python train.py --n_layer=11 --norm_eps=1e-05 --positions="rope" --init="uniform" --lr=0.00922 --decay_shape="sqrt"
MLP neurons of a small language model. Each row is named by its layer, matrix (gate and up: input weights) and neuron, and shows model dimensions 176-367. Each number is 500 + 40 x the weight over its row's rms, rounded and kept within 0 to 999. Numbers have three digits each. A neuron's up and down rows have the sign that makes its largest values positive.
Before each neuron's rows, "fires in" lists the words (lower case) most often at its 100 highest values on Wikipedia text that the model never trained on. A number after a token or word is its count.

fires in: "team" 47, "live" 6, "time" 4
L2.gate919:516512463448576484491495421486509457410504462509463487466422500548492535504494509514484551516567513533510465489499490505529525468465512537507476529469462503586481515499456534515478455489532507475539459462491476520449560479555458453517481423569406524543496530412452495452545476464545524531561517526516451542525512465398491486437558508517503479447562479569584600455443522492560534481502574486482513504481484507454498503467446520531516471454536564526484501507509519452469576500563472431563476537480554503504523462482497510465506541489546514479471493522456450550489518565463534458
L2.up919:587447448469550507458543411515521482495511432554477514449461508608443459546523459452443509570542483484506568496491443553523545444466538481510501483464527542478482473500476573453462473477550510530487534402493408559523523526489496415504451529516478584499504500487491560453516550507507593474493501481543498557487454476472521462426524510473493502516515503520548475498521526506485525462491543500486505507497460543469495482552479478539506456516514531514583418480525509458452572482513551454496425575426453511485560551538507513485542490529550546445457560505440462545475458514530465475

fires in: "as" 58, "of" 12, "named" 5, "was" 5, "is" 4
L4.gate179:565484514515471589453448450525489477487464533512549501575482534459512454495521507502524469551562492511498469512516493491510473500483534489559533450464461497440519484451466468466500444544529518450503557411549517536434499473496545550500454515510466492510472540513501545575582545499504452517487466443451471527462524535520496541485428484440494566504494483531493527452538561486500488536562502516522511440503497524538518506490472487487519512505453530478535566542560442481533531478400513523516461569485511444465507487501498452489503552501577502474459490485534470412496454552617474620
L4.up179:428525476534456534491506458552501502516457443517455517451494490517476601534404506483446446503532473494507520479467454598484469493549524435461478447542444503585509469512531461541459481540539504539539468542495476481486477495502534495537601553492495491505424426481613505520500527499502530505563450475473536556469563490473441536559470507512484470536474445534486505509451517512537476541463487468459537501496530541462451486467430531425526505530563541545548519448508451537484523528528433479462479515457504489464491540431491551513487578476521503507529529519489466514520476483439481448

fires in: "over" 18, "about" 16, "around" 16, "than" 14, "almost" 9, "c" 9
L4.gate708:494478595500475457466456466531462487513564493438476494492440493483545519501442569452493471497515511525586464496513451518521493562502530545443508523536539479567499463470550553553459560492509567475550502592511556458548483464522441538503503517516469464474491483494495455477518608503480485472470437551534496478482456523472452517512472444518533551572497531478411487418499493470519547461481554569507533464461506445420487482452437506516500451526497517550500546456465580501518480442472514537439426515485474444503473521508501480474414477520515503529440501494482546515515510543508488513
L4.up708:495506522520471508571536474463433507584520475484442534447443577502455497474525484423505533462506480495472423513503490531549450586480516532525459433452519480496463495490446515541450565502497430495433459527498470492521458490485524498499453529501484492454496529497500419494631551538435494450500427518564499489452477457498452451515526496495555524555567487494516494509386454398465432486496536549431498502497495475493520468457486452467518437531503549566572514513481551520563438524482499523388472479569514455518406493573555478501518459487480556496504485544521478467533534504518460523

fires in: "and" 88, "of" 5
L7.gate1185:577502546449490484478532500527518484486452472493494544496469433400553541458442449526498494503483525418471416453471456523541543485537464548523447466511513454487488508557523499506506554575504563504524529470458491494511550394477535499512532607519500484457409528467510457483443500563471490475435516504506520536574466526553571499458563478532491518503538527554517518601408462523457498461490436480485466542497427476479502502499462543546490529513434539508531511542510509523510429514492466420484517530520567527474539453504495542549470489494475530488455444487543632541496424497460406536
L7.up1185:566496544452489500450478487485493511497458458505565456542497429464526482493450498494433538501472463376485468500515449532527585571466437521524494538461499446450516525514430492501488544486579515525570474492510491513564477464507521455486489567507530518516432524481562533464481521471455546490528525477453477514481491509481501510465519564479532521474480509465536501498540548478443512449450455387530481494506473545491588475519520539516456574431498590519520549519493460516474555441475538525412529505591560513480506467575480436570431457508521572521507474443471587484522510519482493447

fires in: "under" 34, "over" 23, "against" 8, "on" 7, "by" 5, "about" 4
L4.gate426:438491516409531511537516507521467515480510478473492532485458447518494529548513496497487562448472397563585468525460503447514470501562437532460517566534548442464485509442555501578521486472523525501417485433491498495521475506474458496472453481528447475494430423471479480520477519573531482553491484447512492564428474480499541406466462496500517489519566530505468518555569496502529520464466513528509482505470538498473473535471489489524400505486530444527473497479494473435551468457549451484409517532518528534493437518422463532483484469506451491523487429499450559568459527463488482516
L4.up426:501442485538549540568538548504556506461580553481471486523530594518563471540511504501411487424550510471493515531539441529487559513539512477536441466528504500478540521564481501496469565503528552511478506487448463515512531547572485430500462506468484502502500539510488495544574475489532506529441520470530516576482483499514563471503440452467528499478575451484449549457535510471543497473499502504556468567503533487385548545452447577537472490545467506435569463513480515461568516539504591457447476468558458517512489554519541456556549483498500505549469468508472480525440586510467540500

fires in: "of" 23, "in" 21, "new" 8, "northern" 4
L7.gate926:491523458507519547515489500505470516486521552516500510493550503431516454495497460539499496533606500480538555545555478509501496487460545486503423549510498430543549380497442481472505475560524495515527512522389452487504493552524559536448457491551533464483517477492543457510460418514460541436541543515519503512470433531489517584508600485472484455526462572497525495477507514492475564539577431498441494416558506423471526592557498492544494527457422499553545537532552543491417489540466469540495517471567493460477508421485517471521497458493545546493548457487460424475528448485523523501
L7.up926:544473453433555554541493539503433543504464497511535455481561512514499519495506499516526490497633495508489511489496505546499463537505460497548483488507490536506520546559503473477560455552490444420507446448380477430555504482511500500479539451515554518492502559459433544515476510521509556509461518517480497431488544556500502442497513534479497511464509516486567535482504559499493500485570481537530484426551516469507458534568523556517500464540487509428444503526522553536553559503456495527509485555531527549509468561478429529457439545481495552572514490514436424432555444556515499456

fires in: "against" 29, "at" 11, "to" 10, "attended" 6, "opponent" 5, "from" 5
L4.gate394:537470471437417458463546517550441517530527532421533453521461536429472571430512519464408512386516473520560501538508456447470559469450540492591515451472477450465542450525445522530509466523457548503576533504500525481505435508516535523538444486499496484466445577508435504564527494469484510424448450487504586502486468497511514473505554533470501507476519492472464482490456460456446459508519493449551455499458545470457484563564542516476434475419494532539524518482388560564566494515519550552578502444547508522581464458454470507390507538495599526529490468463573515490417550518528476515
L4.up394:468468532404463508472497498533502425479431470598538426501529536517541560538556456389502540458564481532521462494503557486479525496478487500499538488454462474527491506530472531475572497510465475498571536521550510532571496532512494534563471555550524475541562551509448501460539477538548533479436519516499512477502411496616522451496543507393455585504530468573440432468490491493478576543535561517498448514459513575492521533479495571521562492494480529504491526496482565522483456503476527565561494503507516472490491435484519498492578462615464568494450525484453389490453439492443516587

fires in: "for" 28, "to" 23, "from" 20, "are" 6
L2.gate1057:480526549496465514485429476502544557520485459439494451549537607444493491491444465575484476512517458413430466519484522481526509528509453538545531560509477494502471431525544549465523504447512549429512544511541497521404511489536441500567505435488448500537497598392549491506550506547542551500473527473543493497440553557465532499528558502457485506444481556514556488488487566492521555561487485495544451495535454546511565434442539502471495428518518513453432504500488492511510523490523420418466470459527469469566490514591481502577498497497477551497573468452475427520497455441460485510
L2.up1057:582507531456494476587504471529506530525502567460410484545549490496596528548521544424468461423459495544497605512493487513481507508408512510466492480454490448520454471568501480549501621491565459555494533525540526517500518507525420590501557500469535494442471509486526456480540535497590493505532512537506559544460588488541582510541507496459590483550514541513448472577477563521407525530465461468491482490514519456543475504493485485516571509443492439501497487493465574556480547542440448510504471479604514399457597513485454500522554503410467455494478523515513499505453486506474499479

fires in: "to" 30, "only" 16, "for" 6, "solely" 4, "2" 4
L4.gate543:434517456469595484486439510514490523538479473480485479500524575568515481522522502518558509549445523422542581538575477510454481527462473490440501463434537484531495520505472475542476493420490500500512521514524511516442485419535570461471565475493436477523515517535507423504495517560510589481484462461496543528474480518463488582547593505488548483498483508512462523534475520499539491524570536532543493518511566582549427476552486452487456510467503578474496589482482553543446467501573499478492459491489474462483501444444492541476517529567462579545527498464560465503491532451564450463
L4.up543:528518463544539506522541471414521488567510509567509574483549513481485521488547512475456527472479562514476508445505484516510503523439522500480486482382502529545523524514465486577486547507469519513572523542537553511529476510523461543476509593541467490456526517499492530489463498500519527536412503532494543536484419448525512534461437572445527518514431508499518462534473505545506537525512472468502577496495508554512512524518604559496451544534501493544458543424527453497417506536550509515508481524554523431508491484532430508496577504590480499506505516541482538449498517457531497580

fires in: "first" 64, "next" 6, "only" 6, "final" 4, "last" 4
L4.gate538:425369453492505471548430493502537447489473495469534474522559517487462543540526545419505515567531542544490554508497530540476456439515530438432533508534518471479509478562418474438510509469490487482480518430556509462488484502504470543434521514454490524473480553463505508480565467426521499481536515473489504517459462533512501518496506561524498428528523548412614468510492498442465612522527504543532479479519539475528480533512434553468485455580523499518528490459476467538446501509480454503504498539617521539558426549432524539465436499546487506521441458498466504529479575491459493575
L4.up538:483497455518516435452470511507451554499456524522567506562452505471507508475518483504521495550485484470450522539441540454468576452540458462394472546485516530493506485421547480555484545506492509458469527473474427446508415551444444541552446524519507525536514511533485558461513504443536502489527456504475501498496470494554497483475499454493560458453517526441493556467494532402465434472553545538428541479532490528460509476504463541534549566533446519514509483533486464499490488449463483551515483523498517538557520524547521475457523484489476498490522448525460528541518449506513412551

fires in: "as" 38, "came" 19, "comes" 6, "coming" 5
L2.gate212:540519496513535426566574525488577550453519497462465493495507484481373515452517478560512492493472524526505517430478423497507509494532467430547446494495476537500514469523571468504473514521445487475518457407446527442434518512474497494471566507505502463491476491512498464426496407536508489494522540524479563493525523461496508448513552554476461576518494523484502451546462515536456498500599493486543444506570562546605597471543486511477512517439544522550470471462535470480500582498514462529525506511409407572540378465490493473445459506500537500474476502482541545404512603555511540532
L2.up212:536549552447450424598526489472542579543601450555493471483475528498536539440482469484469561540504526512437501501501483474460530538516518422459556494513495497500490529492550547554454519403461449504413483510448453542434498491508558488578515378499568544536512552526465465476438455481440499534483520489489567493489508496504555476480526455572470480549474459474466494579477482531485478464541462499536534440505481473516493493463531502476529528541512556468507477434504460473505474515542524521562483519519532499566465444474462548529498467512523473510512457468566521525501523498527415475

fires in: "at" 62, "to" 12, "of" 5, "near" 4
L2.gate250:498565543492539457475547461504425482515501559532504475468470459471430483481515567479473455542484520495467449536537501512486562429519486513475443446489472542446488477474545506518527512568538468535565461455490480497611495465490504504486604419504564471472476510520493497497500569474518538492550515617440533559460542529515479469586482460485499518534540513480456511501531523489539486547495542479496497466512514490549493544489529403517506540570479518521509521426573607487481483538445466522420536444510468457536531493506492534498542504378490530427518501534511499544456570529456402537
L2.up250:507552506544545512485485544421409450547472503452501454537525527503434519473445538564526429508507541445440397504497514473544555477514528507460427456464512457420549457528462469506527569497440519535531529536512518520491502502491481528484571551576527450465513541485511513490454532505476495544521450524529555531570475535553499519489440487439486529484538549506449433499575518480477503525546531521494526487495481520495534465520462418508495539449424520485492478490517568545525466512434584488432471519435544493471489494517461482548523523437563549472509450507529510531470537530541447538

fires in: "of" 48, "it" 16, "that" 8, "at" 6
L7.gate840:599454472531525508480532520507548466472514501557548554568483490525460448523505519510452509469479476433544441516500464567496476583543502488441543501486481533539459523463500397512467523509533537526426473491496472491584492473520500465468505467432479505473467446520502488476514509468509487497541460524461480490491582482556509450630482508501416470482557497515446562420403522510536543532464490478540416467572485558517479498468506461517494445428517501505530457520517509488532504472502396549452507520597588517464468454451561488512523487483509548459475536529521454537561571519539471515
L7.up840:483442522525500487486497480498492511523519486560488467547482449530556387483483472508491500511475484538401442500519518502485479449608500520435521527503497471551490536538540498506484550569532529482559446478491511531452510511549481499527529581548516450537491469476504441432497476484443561531607517516482531537471486487540491549554424497451553541471416602557548506492537482487495540552547486500499528461516485484464466454484524531480460491481471548466542484497461493520589407561516544517518472466514562491503472497372492475498507463471504532415491519467537455546528493511616439581

fires in: "was" 27, "being" 13, "were" 12, "is" 10, "are" 4
L7.gate517:501524601477482537439493517530475468551530511562537473568503505546479501440492478540436514518518462484596488468508480442534506505559445459541505435504484497535490504538496534535546502456486496562497464488453538509431469521462560472470566452430449504510499496442525464529536502534506522499484486608496506544534541473549514475408451425530449509518481528524439422487513529556504499499477531524483519520518484423508517531512441506458500559523501532559571581489497456501480501538536427508467457534481497469492525492516520433545461551411440464476492534508498519482537405539516458456
L7.up517:558538497538487507582518527490466442428478473492472496478531502514515549435450501483527549477565510454539511451508464590538514537476506457512441536534535469519492549495564523476473543578514484481485473473432460462515556482531543550520543477393560573535466391429506523537483515514536544579519498467504488529458578514520446474498454520431480520567534578538503474533479488470420516482515546521496514553511556450496502527512447503444532501540551536493563494557528467538540503590479469504506549533515452560458465493432488486522449520462578442491522469469478529534439472507504507546

fires in: "at" 32, "of" 12, "in" 5, "years" 5, "age" 4
L7.gate39:517471594531562507520493499475477485529502397399478545508459536496559516469494485570456449460566513526516441526499486517441479513520548410548498542544579536432530507509503598528504529597441542382468508492487493517513481541480539606508497491548548475522534434546468508540535537477516527475496479491443479455473455495498513495553466513523473500477491480468565557490444475545509511495529520537574482557484503509517553439554555511472572509553502501497499512502541514461524554451562543477509480465612534494413517475448476457576503482497506549514496415546530491453486525480523450475
L7.up39:464538521433522533521527501500538398530487465506516512566506560466569447487450488487521527447479509492515508497563449558442478517493505513464474513532520476491512490471457593510476488481501517515500462555494468436522542442503515526494522562545554467519540490487448518465538552564513566528556542517536484447472445571495548541478591478529473535580537522486462478542568503499541469459485483552385537497430525504506515514438478549569525524461474467475459533544490490542533523450505564553464456524462515484462457528509435477512480474478485463469492544488414509516440544581477433479

fires in: "located" 22, "is" 15, "was" 13, "were" 11, "situated" 5
L6.gate277:451568528498540492530543500475520550490595478561392521589519583514472486490491494537516492461468498482502543520511398498496504534528455500535510466449536425467505496492485488519563517413553460492510516433575544536580489558450481521504552509532476505508505432522544422478537572489567554490515462494563504545493551493537450535461498532435499477583496494418438413428481537489558525534437497524440442467427536437426514501533426514568439463498482497545489484468516478513477492540509498437413461551464493532520468423503514462547500477471534484465541527473502526462464537460536408521
L6.up277:449460500553481516485582562554484529455505536435490522493470507474490488490422466508495451516410569540457461438541468514467497500459555566519529568552559420565487488523516517469458464483504549569527535533558475515565496367590543519496497459439522521501482519571507533510528520452493564482517516463442579521506506559497403512539493483448478446507541526505490520436499518506509527502412444572517545487506516512478500506468407496564525476451474468472510504568443459537570568500546483549524604502483555493540488577414460557518510507411442489497484484493532546553449509503442435540

fires in: "to" 49, "age" 15, "of" 8, "usually" 6
L4.gate532:541552545604508485501481447421491561569465500406501437499468551475446451545483554566515434453408474493406443541545445486458520539516464465598458439453575482498507552524479499542543473506414503517468508491469447424549499508544468489553446511492494484460413492471459538493470526512428465483536468541485571503531473441476518549515520454440456502451512525443467536449482477556544436517435475508515510561512531536517443516588489530479443515547457522494456528493541462504505531508504514466398472546576529561469436528533448522509517507513552491545523503487474505483480485541513418414
L4.up532:495538503530549438487477521469537530496511496528466535532471525441449482476493466601496490494505444463454408510523455471497517439503521472474546481490487447549550523531514490498501509511449470470520431538502458453502475503545499512543475482527497471513483509439460513525516503485486518479488501535512575454514482477576588505474502490519483467526575502536497558513538530606533478462465497424434525529440509551505502483454534523511531495472507536523421524467501435480456578501520476510486545494532574529457413581502502463499490418588508520463548474439519446490441454535565418504

fires in: "early" 39, "s" 17, "later" 9, "previous" 6, "late" 5, "earlier" 4
L4.gate1283:561486557487488463404487531501503481512496526529474428471471479524548472562498500399477531475537445503548465499587497403435451471551511464490538474493522566473500478532548556492508535562516517500508528544473523540527497474485523495457479491550459516589512511537521433500498490518513550493513512542434519489480414504527518524457427497460466542537506507541459525448484470497419491496517522494423479545489549427500543467507521467497432496520518451523496509497478522578606469433464533520460541447526524474472507496487418477515538544560523595517502438555540535532485520545536468571
L4.up1283:607575568493471453521471510524559494458485507582553444528474519552532545523537448405616481534455487583560496460520533481510520498562506477537495457528515517482529466479489497495443530463485459520484423480459476555469447488532480612482527482536523581570562490475515445452533492581597507535538531542522544547538488561472515535564512551511507551544537506500492496501487496472511490487539450425475475547458518479452440524546417548519528511519466450500466527510522533550539470434511493460445362469535517595500471487522574516539464532497449445564473465566558507497487445544463436515

fires in: "to" 24, "by" 22, "with" 17, "from" 6, "tells" 4
L4.gate647:497477455553512495531540544514452438490516481486488468470425539501515485512453462431475534441519516589516527546554505560498451532470453417407530472566590523510526501529528522479516492524509487503541500472500511495566491500516560540537520504517553506479506468569597518510571494522517506514475465499464552472508420505561504481483549529536521473490422504435418511468475435552451517462536517496472463526515472516473491517463548544460541486445503520434486462473504508488534501502552488473458529536500485528500502526479535500478488522540562491488551525522523562493543588454467548523
L4.up647:562562521486511476480448529525499433522516514575583508454503561536504490461525516524587526491501552534565522480491527488532535456484498460581518469607538569492499464548481572520470475551492523480549534489532461557539431494523514579484500533551454524510550499513559494444572489507540514531489524502460495501406492508516534514503583496527525512490500482457472540496454510528515500513513496534511515482504486411488547492501487571547503505497458520490432509501485566558457511489535530457514446504501505517510504499564530586492451443488499519470498566450416514533534442483484495537

fires in: "as" 84
L2.gate1216:542484472505477510476497433544515539512536575522496526441475449429541458481525512562564466492494470499572513449476518510460513472517408495436463487512527506535476505535492445504475554488431528492491561496481480468429535476529465525486483512526463510456504524492501515490497515469491488485524485498441482517524524506508592464493550473375474511497545516448515481539472536559461500483444536529501500477467458446467497473542462452521550502567547458499449506522591432558486533472531474499525492508496623509527496454510527474466568509485537416470483597471521500511523551526459538555
L2.up1216:462480484485513511520498533415599493519434508567446406469495512476507548494469522533449582528525570438506524505515527475518469541519456542473551435431550477458542442541549476509530511463421542534504482520459424535499563523501450534517472533498501511553499518552494409488500500467492496450441472504571575535484548509455562539506524500486495488556501540541480492562563510440464534551500512498569526546529451422499488479598527463527566463523488497485436508499510477463537487504506497426482457548500507499501511505457554509514538524573513471512533472551546535465463461423491537497

fires in: "at" 28, "and" 25, "of" 12, "by" 6, "as" 5
L7.gate1024:547496618494455547462558526500425565574487517484479504502512518544515497505538525508493489578548471415507464492519576488515489481413521405514494570488550491528498397509528523532500490473548501554533519550588549515524483459512553592460428489526541497505391482526488483464524495472459453539462527507476464583464490487525522435486493489566469476519487460512490502446497555479499466547460474482547444529540469431471577540442603531502497512485535509501523498434486547529446517554531497463437536542492526483474525424491457523440524497447454500580485530486470507541553541568463484569
L7.up1024:533589479460486470505511510539477427573513535534470527591497497479449523547551569539532527504480514486530508535513428407519453505530535462542514466459610495473509428512496447555527535580547549445500502461568462530542552477479524537582492526513486522503477497497491558471492507486473523475498513542524529546553454531528463494489553501500527507555530466483492529524474487502536499463521467463545517531493461536444505480491549570509584488537420515530524480459490533519452487498513563523504545551547489500463505509443441519543581534465461489514507490519519462555438537488499540436

fires in: "that" 25, "of" 21, "such" 11, "on" 7
L4.gate377:428457529431452519469459498519466490558501486548460481459492497461513507439487436539468505540515522577519544507523464513559473471475478448549493472565503481420514412504473448458473482473473471541549462550547534462526476455510506531546553548531478415473451458511523404454541503472600488488497460487536507509573561546485509497497449584556527478467502534488454512474483483507480510533470470493403439529531561537491518511447546548543455468494534601566537552453479531529438517540506569488444514487502451517547506478521478483512475492495487505563448554470464457509471543484506451512
L4.up377:444564558520533515450486432440513447465477512452439517453466507481489482502513579474478474480478472541535454509493497501462460476466516495533538610472504508500423487510498532461506494503408518460497371478497426477454497404412460522491472528486453468483494510531476442573482505450502450572479454469476465523477517533525455501449548547501519514454442566507496554522522535415540487485469450470518481486596505499549518437529474534497486516511509494484463477484496512524496523525453420449535477472509489496563510447495446555566497520569497561581460511522511499424454462567567420530

fires in: "in" 38, "from" 12, "at" 7, "to" 7, "between" 5, "on" 4
L7.gate1299:463497484457506471431517475542489531560520516530497622580526433472512570481492503497563480535558509451464474492496439519539484460461478524438543512553444398527488451498512536520550507546530552542480495501409471518518451466470465530465533446525493439564530509546451496516456487473524474425413541513499540563457579484488485471467481467462455507479562571487440490530562467576542503535510520510495534501500562526499510604491543557505480499579476496480487517481548513543468578516515548462481463531571531491510468459502500542528450520425494556507505513482527518524472514503440483454
L7.up1299:500509493496470475459530531535497440574483486501474524478554491507536404430556399450473552503449535531501568478497455506436495485526541569541483439535496508505495437427494522559510403567464461492489495566611473538526574463493604504477515458507493477475582434437520543505521537468479504421534523472437512517523436521544459477489514493411489483522572484445521518447535523482476556462408476449496547425483489481457487480546447548509490483484511471574503492542510506551539449506535478464478470461465474515454496505541476421504474506520587579531580479446486544537452478506505415500

fires in: "to" 31, "of" 23, "until" 7, "at" 6, "and" 4, "in" 4
L4.gate945:492512546594568540486520471485513620542588445537460538552518548536484500499566493437532487450572448516535502514509481545449411508531542502558498552542510535513467470521482539500513543572430457520471557508509517530492484524496490552468517440439439532445471510529434529490536519565457468432495513572484503486545508565491446494511477532477537454481521529492432539435532459516535455443526555537474524475446509512495505530475516476521491457476477477505595525506479465538452553554565472419539434579498571462513514510453440530488485535496490487454505490462543470552467467510483466522
L4.up945:512470463483454472566605466412468541466486470572490478560522498490441524457447485401511507541552566425513553599545532454461505472529543530479472472481551426501548445466523538532462511536456481429512533551514459487495563554491396382507580456548515515483433437486487535495559489449460516538442504488589523454498528504505464518434541408522493517482474478441538536517475489516444479475501528488418569503436461513497539488499538519552452474490490598524564547480515503506444510484522430584468530518503485474482438506541473488587453484489541482491493522459525506474460547536457439548

fires in: "new" 56
L4.gate1095:416435547472448501373488504516454461487544506564450548440548514490497495441427441539459507545518452461539521524550510548509476489420415508506480518459466493506496508506468571537484509455453557528505496563468504567512515500474495503463495512500401484545482413549437507467497433471459564507479514530543504476433511504511413563503499496511520580450569566495495489527505495470522400528494443494483558504552531468431532557492498496403484561529481485530494565515524525452496479528525449520534430560493513464516479475497544544411421513469551524448495573493505495461479436519495483503
L4.up1095:399525506538488485503455448461523510501469482513496472477492521491469539552465484483443512550477438557503562466542518490578470543488481529476444525404499467445457517489520538393477481421537460462428495586546553537543442497467452532475560473481537545444601492489502546570518455441516530504415543526574536449445422462555527592450558566551448502529495540428474480524532518481498487575476482537501514475541419506527540555554478515506525545486495583464409519501532538506477476486447430497491466494484543430549525562545488532484443517543513519575482527505512483494497514525514519541

fires in: "it" 20, "he" 13, "team" 10, "and" 9, "former" 6, "club" 5
L6.gate1210:561551533497459522565559472520487458490474469439482442488488511521479511541469455561479451547526494468474454508502501436472566489439458524497436474520434551456511412501561489534464468552529466486525540438505456471490549480477490515465466420524497514450498383508489515498534437541481489488494543407505435466516453554506440531507482489556470500468500559494439493511439585462447544524483502523580495508507471556460532479450473498470514543409515482507444534502396475448452549505536513519535514454566497484482441526464545490514540513491497526494501402523556431520478484521521531529
L6.up1210:587486540390546507500461434481473485581469493508468544458412484503505495467516536490499449559512578498429492446563464554514485453530517458521502509585494402485525483492479451480507487549598438471490468456482512468511468469560519478489510461527507534480594389460477489452523452538481511545492427457456467560538554574420506457484466492526452489523516516519518519427553478479519497517519472487498552507504460487465524567492525456462537481501483583533479499564499416519485555535518460486514517531458490434513540545508507498514499551460430491525505549491491515534499493461511432498

fires in: "by" 65, "for" 8, "as" 5, "via" 4, "under" 4, "to" 4
L7.gate580:553525509570456481511473528493442504474469460481469430493502517487534518466565559564452491470493427491514481505538455569519553495505485446489580417500544523552463413554519538507506513487549513432529533440506532551518469536499536547464585501486512553469502536490445495535516477511507492517476489533473420463433509498584559481471494464488556516571540393428462505546479504498547522491472498479480530470463526540537583561556493542453505471478478496504556470466526555486519513507538455507519472499596500562554534424551477509493454506479453481412494569469503481606532461434592503543
L7.up580:525619515477488411519471426562563449526492442524443445503523575527551525499492500530555457515478515451548492492502460497499496543458489447497513492513488482424475432595471432495489468523556485478472506483530462521474463411541522559510557511469497500508530506468467536512508531469541538484491482517457403468478561502466487504438522493485493476512538429414506546516510546559480514537554539478547499600486559450484488538560473527537495497482521488492484577481501504517553529494532513457500514480542546537483505415506441476532481422419442512521562544521463514470503437498503447426

fires in: "from" 45, "on" 11, "of" 6
L6.gate35:471489483469543496507462554521513555508523475508500508485489520472545518455512484466520521532442553557570488448512456535528510529518522473463522518507472500531480423630555478545461589463504511508513523439497487520478476482512471502493494570506491543537471476526525490478471491499514412547447527459543473484572492505471531535522494539460407543549564525507434441503488476523465490474488471540505472532484547489494499490486521441503454532490452544536557471505455497499511479521533458530510538539566538552581448505475619513553476541557446432513547498508508486568491495480456551521
L6.up35:592512610466522494475471509519554508441517439447500473565575454529471502478564544503496518583431488486564491500493494435444502487537455456491545534428522512533504592445490541469554518439456506452460472523484423420514455516506460480435514444514509551535550493473456491485495488477505480514514499586480535514545533504539490504539540465536505551556465523440499469537584547510554510498492452547480503575468508490465476515546496566500540484425484471475516382500549498457443519544471464526494516483507505448434446445469519531459483580502479498501473534491569529531433490521529619479

fires in: "are" 48, "were" 25, "since" 4, "because" 4
L4.gate627:592514472473435502579436483476536496460494508542474421567527493494469554511487485481516501534482508560467489473534499460510483430558531517547572481399572438473481461492499532457573480446513469421510509558526437514434471502534514528412509526414540500569500457487537515505442543426497560547520443472446439499518476486530428492481471525504420513487521532564554454517501510579532509507483491517532478460476536555500437505503443498547480475500482554484595561538540431443411539445501480495477500599528467447531546460505558507556456418520479494537516492483461449467564479542558445507
L4.up627:511484505419503467501483479444535451543534527513509473523531476551593444514445439486534485463575503474446475426583406564489536518513535429475506536505470492513553616564502514496484492535523513460443528470510486448521494488602491478408496518486484544487513476482529504466557433479572548517468517464476516551516458496465525447432461489572494492467419579499560531494466553460468490421429500521478463544510529531497455511517486463482424490556413514545546520532494512467524536521493520514505534490509477493478451476531521420512460549477412486520499538510448494544491467515557526544

fires in: "other" 51, "land" 5, "new" 5, "native" 4, "born" 4
L2.gate1341:412492483478547490474476510479496436498533467498590477520512568470475461468540478495474496535575453468533412513518535521449457477458483500479493605509484489557557480473524518480545446439464499495465557512490479473430500465432533496484464477527476567595454596551550520485510512541507442568549472487493450484503536524496491497561527533570544552452517470441443461511478499486526478548457499529503575479516490456531490544452472509528541515546485530543438499451466571525610476503478411422408434478418475523520544498502474493531508467499483562468541516535504534502481521432576515491
L2.up1341:492481553406513460519502535453550527455509552469525541435552473508577504542524465447563485448436479575516536396514472510493524547508480536496551503532494566470558505450547505479432430517458486513474485488478499560507472474461471491531493497513511506481455470486521527512542486504537487429496529494588511540506424507488569514504495581498536530515423459457527476523470486528547496529522579523504489492486489487515423521509429546496489426500458512495441484475527550477551579487491519427525496500447460481567451500533535558548517509501462503577539487546490534477466502448495464479

fires in: "in" 43, "from" 6, "on" 6, "source" 4, "episode" 4
L4.gate797:573492513399590568495551539499628542492537457485492481534421447548513488495576470460529461592492469489527457471478521514472571481523436494527506491522503539541508496521474492523506499564459532495525494532492508450502554435501441499501480478419412482451491461489453492514547533466472520507435433437495453485567509520525489491562489476523491450387491467421494515536480489504454532471444521470579460553538508487517498466477561391541471510468494543503542528445525464511536434422494536455483554510557381528514534448441564489489425514521404480490611549471483533587482548492530448451
L4.up797:509544537460509529467494559496510496475548471493485499560481495589490488539532457498470477500412478448422437414445532451478509505508484555546530468503588479478476468491426494490524397486495478499515509525506478491476514439486410456521475493437544513510490498518451466545471474535486496490496419537452561574492526529492513545498503429447512417439487516445481520528492478552483531499475509577531498565469385530531473569481512493524519526525501521503543527460401512464544478401509464479543474509532544505511535521504548497538456489491455458473593537452495515500488523565522477528

fires in: "other" 57, "later" 34, "earlier" 4
L2.gate527:574485543412491476460486517499468509504448560560606389479575524504533449537521496535531522503523473515532538488502448487492526502479494499465501520567463511477514487389516498559504463537533524473581556561522466471436535537495505526426503470473492546517412470518492487503535465477449534418562436555489403460552523565555473435595564503474557529462472486529499435557491479469558502473508474448490499467512552459440406396554550532472559504475537505567501460508509534425499524540507539546466493522461483429498528506526455469489535502539519473591552468484470549544428511514510475545
L2.up527:529450475440464477504552556518531501480507503558461516506487496558536459500498490484500532525512509549568471458486518505479579503428523462535498413488521441484488507468475502537404544456514444538557480523555430467519538529434473497506556496529551508543487513494530384494466522474525445464403479505439481520482571521511448541509478484453561558595480461445455445579569529443517450500482531461574427507462498494474507514522529522490425509513473498487444472567455514520581540439525563502545489532475481588436527427470519439523498523458436519554511448468465528542454542468575511514